MLP neurons of a small language model. Each row is named by its layer, matrix (down: output weights) and neuron, and shows model dimensions 336-399. Each number is 50 + 10 x the weight over its row's rms, rounded and kept within 0 to 99.
Before each neuron's rows, "raises" lists the tokens whose logits its output raises most directly, leaving later layers aside.

raises: "of ", "| ", "of", "|", "team"
L8.down358:49 61 44 28 67 47 39 50 54 41 45 60 52 58 42 45 42 62 41 40 56 52 37 40 57 77 63 53 54 60 49 66 60 44 44 60 66 43 35 63 51 31 48 52 52 58 57 48 54 40 45 59 36 66 44 55 64 48 49 53 37 25 32 55

raises: "and ", "as ", "from ", "(", "of "
L8.down676:61 49 37 50 55 57 57 40 55 54 41 62 56 50 40 73 56 35 50 51 49 36 58 32 64 53 49 55 39 45 45 55 58 52 52 56 51 46 55 61 48 44 44 45 48 52 26 57 45 54 50 53 41 60 52 53 58 39 49 50 45 41 44 42

raises: "which ", "whom ", "it", "that ", "and "
L8.down938:51 44 47 29 59 52 63 47 59 60 55 62 55 51 43 58 47 50 47 51 71 62 45 61 40 51 47 62 53 52 46 68 55 48 42 48 67 60 51 55 26 51 58 56 45 48 30 56 49 38 44 52 41 49 35 51 66 42 49 47 53 49 41 60

raises: "that ", "that", "how ", "about ", "regarding "
L8.down1317:52 56 45 40 53 56 49 56 50 58 56 51 61 36 55 57 64 50 64 63 42 62 51 55 49 54 37 53 48 49 42 35 54 48 55 65 56 67 53 35 41 47 53 69 40 56 40 43 48 66 26 45 51 46 44 46 60 43 42 56 50 47 60 31

raises: "\"", "During ", "|---|---|", "However", "She "
L8.down953:52 54 45 53 40 43 58 43 55 47 45 53 49 46 38 60 67 46 46 44 53 44 52 43 48 60 47 64 68 49 36 59 52 49 45 41 59 57 52 57 63 46 35 52 34 63 30 39 44 44 54 50 37 53 49 57 46 49 47 66 41 55 53 45

raises: "of ", "of", "for ", "ster", "to"
L8.down1071:61 50 36 40 51 62 46 63 53 54 39 60 48 60 63 61 62 47 49 51 42 55 48 62 43 71 39 50 67 64 51 46 49 60 37 52 50 30 33 65 47 45 56 51 46 47 60 46 48 48 60 52 48 41 50 64 40 54 54 72 57 21 41 48

raises: "(", ": ", "/ ", "/", ".: "
L8.down1296:65 58 50 40 72 50 51 60 68 45 41 59 56 38 49 52 69 38 48 61 52 39 56 53 49 45 37 57 56 55 65 75 37 33 62 48 39 56 56 35 58 46 55 52 66 68 24 35 27 49 45 62 47 54 46 55 59 46 55 42 35 59 41 52

raises: "and ", "except ", "|---|", "why ", "which "
L8.down694:40 38 49 54 56 57 58 53 49 57 60 39 64 50 62 54 44 44 59 38 60 43 65 51 51 32 40 53 36 51 47 56 62 31 39 68 58 73 52 52 39 42 47 39 54 55 39 45 44 51 32 42 38 60 29 32 53 40 57 42 48 76 27 62

raises: "of ", "of", "that ", "together", "around "
L8.down1076:52 57 50 37 57 55 58 66 52 61 61 45 57 55 50 70 48 42 42 46 76 59 41 41 40 63 49 69 27 46 53 42 43 63 48 59 54 47 47 48 40 50 60 77 59 56 72 59 58 51 56 47 44 44 54 48 56 43 52 57 36 58 49 43

raises: "he ", "she ", "it ", "they ", "there "
L3.down1520:56 58 46 38 63 60 47 43 47 49 52 53 56 46 51 57 52 47 51 61 44 58 56 38 51 64 49 67 35 46 55 60 50 51 49 41 48 68 72 57 51 45 43 49 43 61 39 53 63 55 47 42 43 44 42 58 47 42 36 57 41 42 61 49

raises: "and ", "at ", "as ", "of ", "with "
L8.down1440:51 54 55 41 50 64 56 49 57 50 41 66 54 49 42 57 54 42 56 51 50 62 59 21 44 60 46 72 55 49 51 64 55 62 44 50 48 42 58 48 49 38 42 45 46 67 31 41 54 39 41 65 38 57 44 53 51 51 42 49 46 57 50 53

raises: "the ", "it ", "The ", "they ", "education "
L7.down1526:41 53 66 46 59 55 59 58 42 42 62 54 50 56 43 50 54 46 55 56 55 50 45 48 39 41 60 51 43 43 42 69 56 56 48 37 50 52 55 63 50 44 42 49 41 53 42 63 62 37 40 46 56 45 45 58 48 46 47 53 34 45 45 55

raises: "to ", "an ", "a ", "onto ", "to"
L8.down740:44 47 47 47 32 60 57 70 47 37 52 49 49 63 57 56 35 66 48 58 50 36 44 44 46 54 31 29 66 44 44 32 34 51 55 58 56 55 59 58 60 55 60 50 49 29 51 44 48 82 46 61 55 58 51 74 48 48 58 51 31 54 63 36

raises: "92", "62", "94", "98", "82"
L7.down985:45 65 46 70 51 50 38 62 51 47 61 67 38 51 83 48 63 55 59 44 47 73 57 64 62 35 48 45 53 56 39 37 51 40 51 61 41 64 55 46 48 42 48 42 45 54 57 62 51 48 35 57 50 43 48 51 68 33 50 48 60 47 50 50

raises: "her", "him", "She ", "him ", "\""
L7.down1048:60 50 52 45 27 54 55 57 51 59 53 50 63 65 41 55 37 75 58 68 64 52 70 43 59 52 60 50 51 53 43 68 58 39 47 43 41 43 44 61 62 45 49 53 42 41 63 45 50 57 49 35 56 44 47 57 56 42 46 50 42 39 52 52

raises: "a ", "an ", "the ", "her ", "most "
L7.down1018:49 60 43 46 23 41 50 46 62 53 40 54 60 53 50 37 33 44 51 45 42 43 40 53 47 56 53 39 54 41 49 44 34 53 66 57 59 35 60 47 60 74 64 54 40 54 44 42 58 59 43 51 50 73 50 55 57 60 47 64 43 59 41 52

raises: ")==", "occurred ", "occurs ", "consists ", "remains "
L7.down645:70 51 64 42 33 59 54 47 45 58 44 59 55 46 50 38 61 53 56 51 40 52 52 48 39 47 51 34 44 46 42 75 15 46 54 33 64 43 41 51 48 36 46 42 53 57 33 49 44 39 66 56 50 33 42 56 50 67 57 61 47 58 50 53

raises: "on ", "off ", "and ", "with ", "upon "
L7.down968:39 37 53 48 57 47 64 32 55 47 54 33 54 60 43 56 64 47 57 42 62 52 58 60 68 57 49 51 50 59 52 54 68 40 51 64 50 49 37 64 42 35 46 50 46 57 48 36 44 41 34 54 52 38 66 35 49 36 43 53 57 40 45 53

raises: "for ", "of ", "of", "om", "his "
L8.down353:46 55 44 34 44 59 42 57 41 62 32 35 57 59 45 51 34 41 41 47 52 42 41 39 59 59 44 66 45 45 50 44 51 34 42 69 64 39 46 51 45 41 58 37 40 49 62 51 54 49 42 55 46 37 45 71 44 47 56 56 50 44 58 48

raises: "another ", "whether ", "how ", "a ", "that "
L7.down349:52 38 45 46 53 55 60 70 53 63 66 68 59 54 49 38 52 46 55 51 63 50 50 65 43 55 40 51 52 44 61 31 44 40 36 59 54 49 45 52 47 48 57 53 44 52 47 42 51 64 41 56 62 56 34 57 65 61 44 49 46 59 42 33

raises: "', ", "'", "' ", "“", "\""
L7.down820:29 56 53 34 45 35 46 44 44 49 39 49 46 34 91 44 52 49 58 29 47 57 50 56 42 59 37 51 53 62 44 67 44 54 65 46 55 75 59 40 54 64 44 60 39 44 57 38 37 46 34 51 65 53 43 54 54 53 63 50 52 57 39 56

raises: "84", "82", "62", "81", "73"
L8.down228:62 51 49 45 50 47 35 47 60 58 48 61 42 55 62 53 46 61 69 38 29 61 44 44 55 36 45 43 39 44 50 34 59 69 45 49 42 70 37 56 48 38 59 53 37 48 62 49 43 41 51 43 55 67 63 55 49 44 38 58 42 34 41 51

raises: "day", "era", "month", "time", "year"
L7.down753:49 59 60 50 58 70 59 62 41 47 55 46 52 41 57 37 43 44 48 46 61 55 43 48 50 55 63 48 50 47 45 43 22 46 34 53 56 33 53 40 47 53 65 53 43 57 50 56 53 46 44 53 55 45 53 56 46 47 45 73 44 30 59 47

raises: "with ", "in ", "while ", "on ", "during "
L7.down1230:43 53 49 57 49 44 48 64 55 36 33 53 54 50 38 49 54 63 70 53 51 27 45 69 60 40 48 58 46 64 62 48 56 46 57 35 51 53 55 64 43 38 40 52 52 51 55 35 37 43 38 53 49 46 56 47 71 45 56 65 49 40 58 46

raises: "up ", "=", "averaging ", "00 ", "ups "
L7.down1129:45 49 69 37 56 44 53 48 53 59 48 40 59 53 67 38 44 50 51 44 56 43 50 59 52 68 44 49 57 52 46 49 38 57 56 43 40 59 42 40 45 28 47 43 41 45 34 44 61 47 45 49 53 56 51 31 45 40 37 57 39 62 69 42

raises: "31 ", "21 ", "11 ", "14 ", "19 "
L8.down337:38 41 60 56 39 50 46 56 46 59 62 44 64 59 64 50 50 23 66 47 50 63 60 47 51 43 54 57 53 59 41 53 41 63 55 72 67 51 54 30 45 38 49 56 60 31 71 73 49 49 59 42 49 44 46 38 35 53 46 33 40 35 52 52

raises: "'", "\": ", "\"", "“", ": "
L8.down1250:29 54 48 55 48 44 61 45 68 47 35 66 33 38 55 55 43 50 53 52 43 49 54 48 53 79 49 76 50 58 65 61 43 45 47 51 52 51 54 45 40 48 54 57 52 41 28 61 36 56 34 47 43 68 44 51 59 52 59 48 45 37 44 49

raises: "by ", "together", "to ", "into ", "again "
L3.down816:44 47 71 39 36 42 55 63 61 54 40 59 56 59 41 74 25 39 56 41 41 36 53 49 51 35 61 32 65 61 52 49 56 39 48 57 36 40 47 52 44 47 37 38 52 37 55 44 33 56 43 36 43 49 53 72 54 34 46 38 44 48 55 44

raises: "to ", "into ", "toward ", "ike", "towards "
L7.down1619:51 41 44 63 41 47 51 66 60 63 56 47 45 55 52 63 49 45 34 39 40 59 55 48 59 27 63 55 67 51 36 47 52 47 52 61 53 48 51 52 47 48 52 44 49 40 48 50 42 76 66 43 30 47 58 44 47 24 67 42 49 43 37 37

raises: "29", "34", "23", "58", "54"
L8.down855:60 48 72 42 47 59 45 52 63 39 58 47 56 44 59 41 46 57 63 66 54 65 34 38 73 54 54 55 38 51 45 51 45 58 45 51 67 54 32 37 43 45 60 64 23 57 38 54 57 46 59 58 57 56 56 45 65 40 55 57 41 43 54 47

raises: "and ", "and", "(", "& ", "as "
L8.down930:68 51 36 41 60 54 57 34 52 38 59 59 63 53 50 65 50 50 45 63 49 64 46 38 77 49 33 53 50 36 50 84 53 48 58 40 26 55 57 29 53 57 63 39 40 43 35 53 49 60 31 64 45 45 58 66 40 63 58 45 52 35 53 40

raises: "and ", "from ", "in ", "(", "of "
L3.down864:52 62 68 41 61 72 60 35 54 50 49 73 47 47 15 63 57 55 48 37 59 55 65 52 48 32 32 52 49 31 43 50 62 34 48 38 38 56 52 54 48 53 51 39 40 53 50 54 53 40 51 43 55 38 45 61 49 49 40 37 44 42 54 50

raises: "\"", "As ", "In ", "During ", "They "
L8.down214:51 49 45 46 43 40 39 51 53 45 54 47 50 53 35 55 45 28 53 41 45 42 56 52 47 48 52 38 71 63 54 58 55 46 54 47 59 53 59 63 50 50 44 56 54 61 39 48 51 46 61 32 48 58 48 57 59 40 44 50 59 63 45 49

raises: "day ", "week ", "Day ", "day", "month"
L7.down1268:42 82 62 55 41 51 51 51 47 59 59 59 53 54 53 44 47 48 53 62 68 37 53 45 56 56 52 46 42 60 45 57 35 53 36 44 35 53 44 54 37 47 58 50 89 48 41 48 73 55 59 61 53 63 61 65 51 41 52 56 55 32 66 57

raises: "which ", "• ", "between ", "with ", "where "
L8.down732:74 63 44 41 72 34 47 56 51 35 43 34 40 46 49 41 28 46 57 42 60 36 35 65 49 33 62 64 35 60 54 62 37 46 52 47 16 61 37 47 44 47 37 65 66 45 52 67 37 26 51 57 58 43 44 41 59 47 56 51 29 57 38 51

raises: "and ", "of ", "– ", "(", "& "
L3.down997:62 55 50 45 53 54 46 24 46 58 61 63 65 70 33 48 49 42 54 43 52 49 49 60 77 42 48 52 57 54 45 77 56 29 51 49 38 52 40 63 51 41 67 54 51 51 48 51 60 33 61 55 57 61 40 51 56 39 65 54 68 40 55 57

raises: "him", "him ", "then", "Governor ", "President "
L7.down684:46 31 58 46 45 59 58 54 58 61 46 45 44 80 16 42 47 76 62 64 55 55 58 51 57 47 36 37 38 60 36 51 76 50 60 47 50 46 41 54 65 50 61 46 52 42 48 61 46 58 53 36 54 62 48 45 42 43 54 59 34 43 54 63

raises: "of", "anc", "of ", "ast", "our"
L8.down783:71 58 42 56 48 50 61 61 62 59 61 47 60 59 49 54 38 46 46 55 55 52 47 53 56 67 42 76 42 62 53 59 40 45 59 65 52 28 51 48 36 61 50 60 60 38 58 41 54 48 51 49 48 54 27 64 51 48 58 40 56 63 44 58